{
  "num_hidden_layers": 11,
  "hidden_size": 224,
  "num_attention_heads": 4,
  "num_key_value_heads": 4,
  "head_dim": 64,
  "intermediate_size": 640,
  "vocab_size": 8192,
  "hidden_act": "gelu",
  "norm": "layernorm",
  "norm_place": "pre",
  "norm_eps": 1e-05,
  "positions": "learned",
  "qk_norm": false,
  "attn_scale": 0.125,
  "bias": "none",
  "tie_word_embeddings": false,
  "parallel_block": false,
  "init": "normal",
  "init_std_qkv": 0.0334,
  "init_std_o": 0.00714,
  "init_std_up": 0.0334,
  "init_std_down": 0.00714,
  "init_out_by_depth": true,
  "optimizer": "cautious_adamw",
  "learning_rate": 0.0015,
  "beta1": 0.9,
  "beta2": 0.95,
  "weight_decay": 0.058,
  "lr_head": 0.00494,
  "max_grad_norm": 1.0,
  "warmup_steps": 471,
  "schedule": "wsd",
  "decay_fraction": 1.0,
  "decay_shape": "linear",
  "final_lr_fraction": 0.0,
  "batch_tokens": 32768,
  "max_seq_len": 512,
  "doc_mask": true,
  "z_loss": 1e-05,
  "train_tokens": 201600000,
  "max_steps": 6153,
  "dataset": "wikipedia_en"
}
MLP neurons of a small language model. Each row is named by its layer, matrix (up: input weights) and neuron, and shows model dimensions 160-223. Each number is 200 + 30 x the weight over its row's rms, rounded and kept within 0 to 999.
After each neuron's rows, "fires after" lists the tokens most often just before its 100 highest values on Wikipedia text that the model never trained on.

L6.up583,223,259,208,148,228,202,202,220,184,193,195,160,216,187,235,178,199,194,222,184,236,254,193,160,220,208,177,188,211,200,223,193,204,232,164,291,207,201,236,179,162,218,191,149,243,203,212,196,145,202,190,233,223,229,229,190,207,201,190,215,225,201,186,200
fires after: ",", " as", " consists"

L8.up179,228,182,202,185,221,254,160,157,179,216,175,146,199,245,208,179,196,193,206,196,131,225,218,147,176,181,188,193,215,197,262,203,148,267,165,215,192,236,198,190,191,174,214,203,236,213,209,159,180,208,202,219,216,184,226,176,185,175,193,221,182,196,216,235
fires after: "=", "\n\n", " |", "|"

L5.up49,219,181,203,184,242,178,191,174,193,235,203,234,160,133,240,201,209,205,183,237,193,175,156,164,169,195,203,165,218,263,237,161,174,225,224,181,198,196,174,229,224,203,196,215,205,214,199,175,191,246,250,205,237,242,221,295,187,222,182,190,171,192,184,198
fires after: " the", " of", " The", " Transport", "="

L6.up131,184,189,229,206,200,220,169,197,213,205,214,214,137,203,242,160,159,198,240,201,262,256,222,193,164,241,209,173,225,162,197,214,189,213,248,256,172,217,213,190,237,193,176,188,221,236,186,202,183,185,232,224,213,234,262,203,190,174,225,211,234,151,174,222
fires after: " the", " an"

L6.up216,196,216,200,163,210,254,216,186,206,205,159,166,218,171,219,182,229,236,179,187,165,180,234,218,197,195,230,204,189,201,217,146,217,244,154,239,154,168,139,189,212,228,208,228,237,209,181,179,273,200,202,208,227,238,207,162,194,184,183,190,145,250,184,173
fires after: " |", ";", ")", " Votes"

L8.up304,165,252,191,230,197,201,174,197,150,197,213,227,147,214,193,181,213,225,206,207,218,214,129,218,190,263,249,220,182,227,228,203,176,204,177,251,176,204,176,174,264,200,190,182,239,232,146,196,161,221,237,228,246,204,255,210,171,188,256,215,136,158,235,249
fires after: " (", "-", " \""

L6.up448,156,226,165,151,231,213,187,160,207,233,165,226,207,185,246,178,228,211,250,194,165,267,159,225,180,272,205,324,200,152,208,153,194,247,195,268,201,181,247,147,223,173,125,239,177,210,171,223,212,161,181,180,220,186,163,184,199,146,207,196,198,187,201,241
fires after: " \"", "\n", " (", " "

L6.up5,241,202,203,224,215,201,183,197,187,189,145,199,165,210,231,199,144,210,222,168,242,155,155,233,257,222,236,216,210,189,239,223,161,165,228,289,225,220,214,200,211,186,226,227,182,229,214,217,202,221,238,235,171,270,243,212,137,231,220,201,251,130,203,186
fires after: " to", " did", " would", " can", " on"

L5.up374,184,242,255,210,230,234,186,172,224,224,195,181,208,154,200,187,182,202,199,181,201,237,159,216,174,231,191,270,245,178,138,211,205,218,203,201,204,161,203,163,224,170,209,200,239,189,232,189,232,187,233,230,255,181,243,194,210,225,112,236,184,160,199,157
fires after: " the", " New"

L5.up610,161,210,182,188,221,213,238,190,164,165,188,209,218,151,267,235,189,215,192,154,170,189,245,228,232,174,200,206,186,216,219,224,244,169,216,191,174,173,143,135,243,205,244,231,174,178,163,220,151,216,196,162,208,191,262,160,188,258,222,159,187,223,187,232
fires after: " was", " been", " is", " were", " being", " be"

L7.up213,253,236,258,191,199,216,209,209,210,148,148,254,227,162,168,204,175,212,222,177,190,193,268,206,235,149,187,289,186,230,210,208,230,196,122,190,151,202,243,167,211,202,239,193,177,201,198,241,187,201,227,184,237,173,226,177,187,157,219,145,208,214,216,219
fires after: ".", " age", " |"

L5.up289,217,214,221,175,243,207,245,226,226,211,178,230,202,165,254,227,156,200,216,196,165,201,212,246,191,141,154,175,133,203,241,208,186,215,230,221,145,145,185,164,243,232,166,202,160,217,174,238,136,253,223,212,165,259,169,217,257,242,179,137,182,221,191,206
fires after: " was", " is", ",", " in", " be", " were"

L5.up475,203,250,211,217,186,233,224,208,246,220,177,206,216,190,233,179,144,207,208,168,234,226,194,194,189,228,174,174,161,209,219,170,226,193,165,211,215,265,234,156,182,157,175,192,209,188,178,205,141,208,208,217,209,138,258,209,205,216,179,205,183,173,186,219
fires after: " is", " a", " the", ",", " an", " was"

L5.up241,153,200,214,236,221,200,184,200,203,174,173,206,164,231,230,205,207,220,235,168,138,248,191,160,262,194,218,262,240,216,200,169,171,194,200,251,245,223,233,179,189,135,224,195,210,204,227,176,192,182,246,211,192,176,197,182,186,202,214,189,212,216,244,190
fires after: "\n\n", "=", "\n", "The", "|", " the"

L5.up518,202,222,248,190,237,235,220,198,217,216,157,217,172,192,223,191,221,174,195,165,248,211,170,219,165,211,212,207,186,176,195,134,172,168,209,271,278,205,242,166,194,204,156,162,256,211,183,222,204,188,186,175,205,212,227,187,221,154,206,224,172,149,199,209
fires after: ")", " /", "'", " by", "\n", " ("

L5.up543,140,204,241,235,250,256,195,185,216,250,223,207,198,171,234,231,202,227,214,217,203,258,188,180,197,202,224,265,166,159,185,161,242,182,220,274,206,225,183,184,236,192,152,227,142,192,202,209,282,203,143,240,187,199,188,174,185,232,193,203,240,176,255,204
fires after: "|", "\n", " November", " March"

L5.up280,223,172,220,210,202,180,171,194,202,200,195,169,195,137,237,155,225,209,202,163,214,183,192,191,182,201,172,219,212,207,219,154,276,236,187,254,206,211,196,190,192,165,194,219,161,213,207,230,213,204,225,248,223,223,240,197,177,208,191,178,179,201,193,249
fires after: "|", "\n", "{", " (", " I"

L5.up71,176,167,153,186,179,248,213,157,152,222,193,170,206,134,225,206,237,212,162,155,198,220,225,252,233,205,241,189,164,185,134,176,227,228,202,195,200,209,188,211,198,228,192,257,199,194,166,159,228,220,232,201,241,197,244,179,211,181,219,234,188,204,248,153
fires after: " |", "|", " ±"

L5.up397,198,193,262,247,250,228,199,192,197,189,209,237,171,172,229,209,248,189,228,183,248,191,204,178,201,218,187,219,198,196,235,163,203,208,184,195,245,212,183,230,220,185,221,241,186,261,221,208,220,219,193,232,185,195,186,181,172,217,223,144,221,221,216,261
fires after: "|", "N", " ft"

L6.up12,172,196,181,217,192,229,243,204,225,239,248,203,192,174,185,204,238,223,208,183,169,243,179,146,202,255,217,253,197,203,182,156,168,247,231,207,246,148,214,134,211,161,230,204,257,205,167,189,170,215,205,197,203,217,219,191,211,230,188,161,172,198,169,192
fires after: " the", " The", " his", " second"

L6.up483,219,247,171,172,222,191,232,184,188,188,164,240,169,139,300,244,213,197,275,177,219,250,181,188,185,221,254,141,237,157,198,200,213,190,183,246,193,193,193,153,174,156,195,225,169,202,179,200,200,186,211,193,200,220,238,240,191,224,182,175,216,179,149,193
fires after: "\"", " in", " of", ")", "=", ","

L5.up78,165,183,250,183,264,233,198,228,193,238,185,207,199,224,257,197,232,209,177,193,179,207,189,188,184,163,230,244,236,201,220,125,224,224,187,263,212,244,211,193,235,216,230,223,170,215,232,210,223,207,204,238,175,184,167,200,195,205,179,197,186,204,230,246
fires after: "\n", "|", ",", ".", " |"

L5.up179,156,162,169,225,213,200,193,213,184,214,198,233,212,136,225,206,236,206,184,215,225,211,202,211,182,201,205,245,198,202,222,151,203,183,165,247,221,210,203,218,209,183,210,170,191,178,176,202,169,248,213,235,208,189,192,222,213,217,188,218,204,172,192,182
fires after: ".", ",", " and", " because"

L8.up45,123,229,203,215,173,217,192,188,231,177,240,198,205,205,198,189,196,222,192,201,214,152,145,182,210,206,226,256,246,170,203,189,170,175,242,276,209,192,206,168,207,192,200,199,262,220,178,216,195,179,217,178,224,223,255,223,168,211,224,167,239,131,152,180
fires after: " the", " The"

L6.up226,193,229,170,130,175,271,191,213,193,175,240,261,159,200,197,243,221,237,191,188,158,173,221,166,211,183,186,194,176,201,213,134,220,230,222,220,165,140,202,182,249,169,234,224,243,212,232,158,250,214,222,188,214,153,202,214,209,153,234,168,236,240,203,198
fires after: " |", "|", ":"

L8.up436,269,211,221,141,155,228,214,193,119,206,194,160,167,174,213,207,196,170,226,176,204,201,241,208,216,187,197,133,270,237,215,203,182,188,181,181,151,173,215,170,207,180,221,197,266,222,190,174,208,239,216,180,250,246,220,201,201,183,178,205,212,132,195,162
fires after: " |", "|"

L5.up385,117,203,190,231,219,231,167,223,228,197,208,186,202,167,230,130,235,200,211,137,252,211,219,215,174,214,262,283,237,224,153,204,199,187,260,208,183,209,205,148,232,182,232,197,211,198,171,183,189,187,182,240,230,246,225,199,186,195,181,227,244,139,179,195
fires after: " the", " May"

L5.up408,235,209,197,168,251,161,167,178,190,216,179,199,232,164,195,260,179,194,240,173,232,193,166,145,221,242,209,178,228,212,195,139,234,187,171,201,177,202,225,158,174,142,178,235,186,178,229,188,161,216,236,112,250,187,236,215,178,202,210,202,182,173,249,240
fires after: "=", "ept"

L7.up488,120,220,166,196,247,191,198,218,156,217,233,209,157,216,209,207,210,215,190,226,246,227,224,205,200,256,184,233,187,206,178,249,164,165,215,246,228,162,169,179,224,212,171,223,149,212,220,141,205,251,220,179,182,167,262,182,179,223,165,200,187,175,213,171
fires after: "°", "-", "–"

L6.up1,148,232,174,236,218,203,227,216,249,219,216,185,150,206,205,187,136,242,200,190,207,275,199,194,195,224,170,200,295,202,196,186,213,228,210,212,160,219,198,174,214,163,221,180,212,192,117,225,176,197,176,225,198,169,189,221,212,251,229,199,194,196,170,237
fires after: " a", " his", " the", " an"

L6.up585,259,176,240,197,246,159,182,209,182,280,215,248,154,184,212,199,237,208,218,189,199,169,138,155,183,237,202,212,200,210,174,178,184,227,225,252,216,194,206,188,162,199,185,192,237,182,194,215,168,230,230,246,210,176,233,209,234,174,169,235,179,175,172,211
fires after: " the", "=", "\n", " The", "The"

L6.up205,126,208,196,235,203,209,219,223,206,192,226,185,174,157,207,230,215,201,224,207,182,203,172,210,175,216,134,219,198,226,171,132,197,169,159,262,194,168,210,172,181,240,221,201,170,248,216,198,188,222,248,199,222,205,204,230,166,204,231,155,186,201,227,207
fires after: "\n", "\n\n", " \"", "\"", "ín"

L8.up420,209,191,261,149,247,255,198,206,145,233,178,161,179,212,252,174,226,192,207,191,232,215,237,166,218,219,185,223,235,190,225,154,201,234,179,246,182,186,223,227,165,140,244,198,229,184,216,251,207,211,215,131,194,179,214,188,167,170,200,166,196,221,206,197
fires after: ",", "\n\n", "s", "\n", " age"

L5.up240,190,214,179,172,204,193,200,164,204,258,205,244,177,190,218,231,148,237,193,191,185,167,219,250,171,185,199,173,199,174,208,196,198,221,173,222,188,196,168,148,185,243,189,214,219,252,169,220,237,212,220,200,224,220,248,156,189,185,196,188,156,188,218,173
fires after: " |", ".", " 0", " ."

L5.up337,204,212,229,153,216,205,175,189,193,159,183,205,212,179,257,227,144,208,203,186,196,172,125,226,201,179,203,235,224,171,262,210,193,174,175,262,150,250,221,159,159,186,220,184,215,208,197,208,226,218,204,179,216,246,243,251,147,205,217,187,293,154,140,209
fires after: " to", " was", " is"

L7.up525,190,230,232,162,289,229,226,182,219,201,195,212,189,198,276,209,207,219,237,231,123,175,166,216,177,193,186,176,228,173,246,242,194,194,225,185,194,195,145,196,189,192,171,193,218,209,191,231,185,219,181,204,184,167,259,258,238,183,161,214,238,183,169,214
fires after: ",", " and", "s", " in"

L6.up79,188,175,212,237,216,316,240,145,192,190,185,230,189,192,162,250,183,234,218,174,185,162,206,228,198,181,232,229,178,188,191,174,212,219,175,233,157,202,201,196,185,240,261,224,230,247,200,169,194,209,230,192,174,213,217,178,180,191,189,191,201,228,214,200
fires after: " |", ";"

L8.up495,249,260,197,190,161,222,221,139,184,212,188,178,204,166,152,245,208,250,206,269,129,182,228,194,236,255,151,221,242,199,214,195,211,286,165,196,187,195,220,184,202,183,212,248,224,210,214,86,186,227,202,182,230,150,235,205,246,180,197,218,160,187,197,123
fires after: "-", " |", "|", " 2023"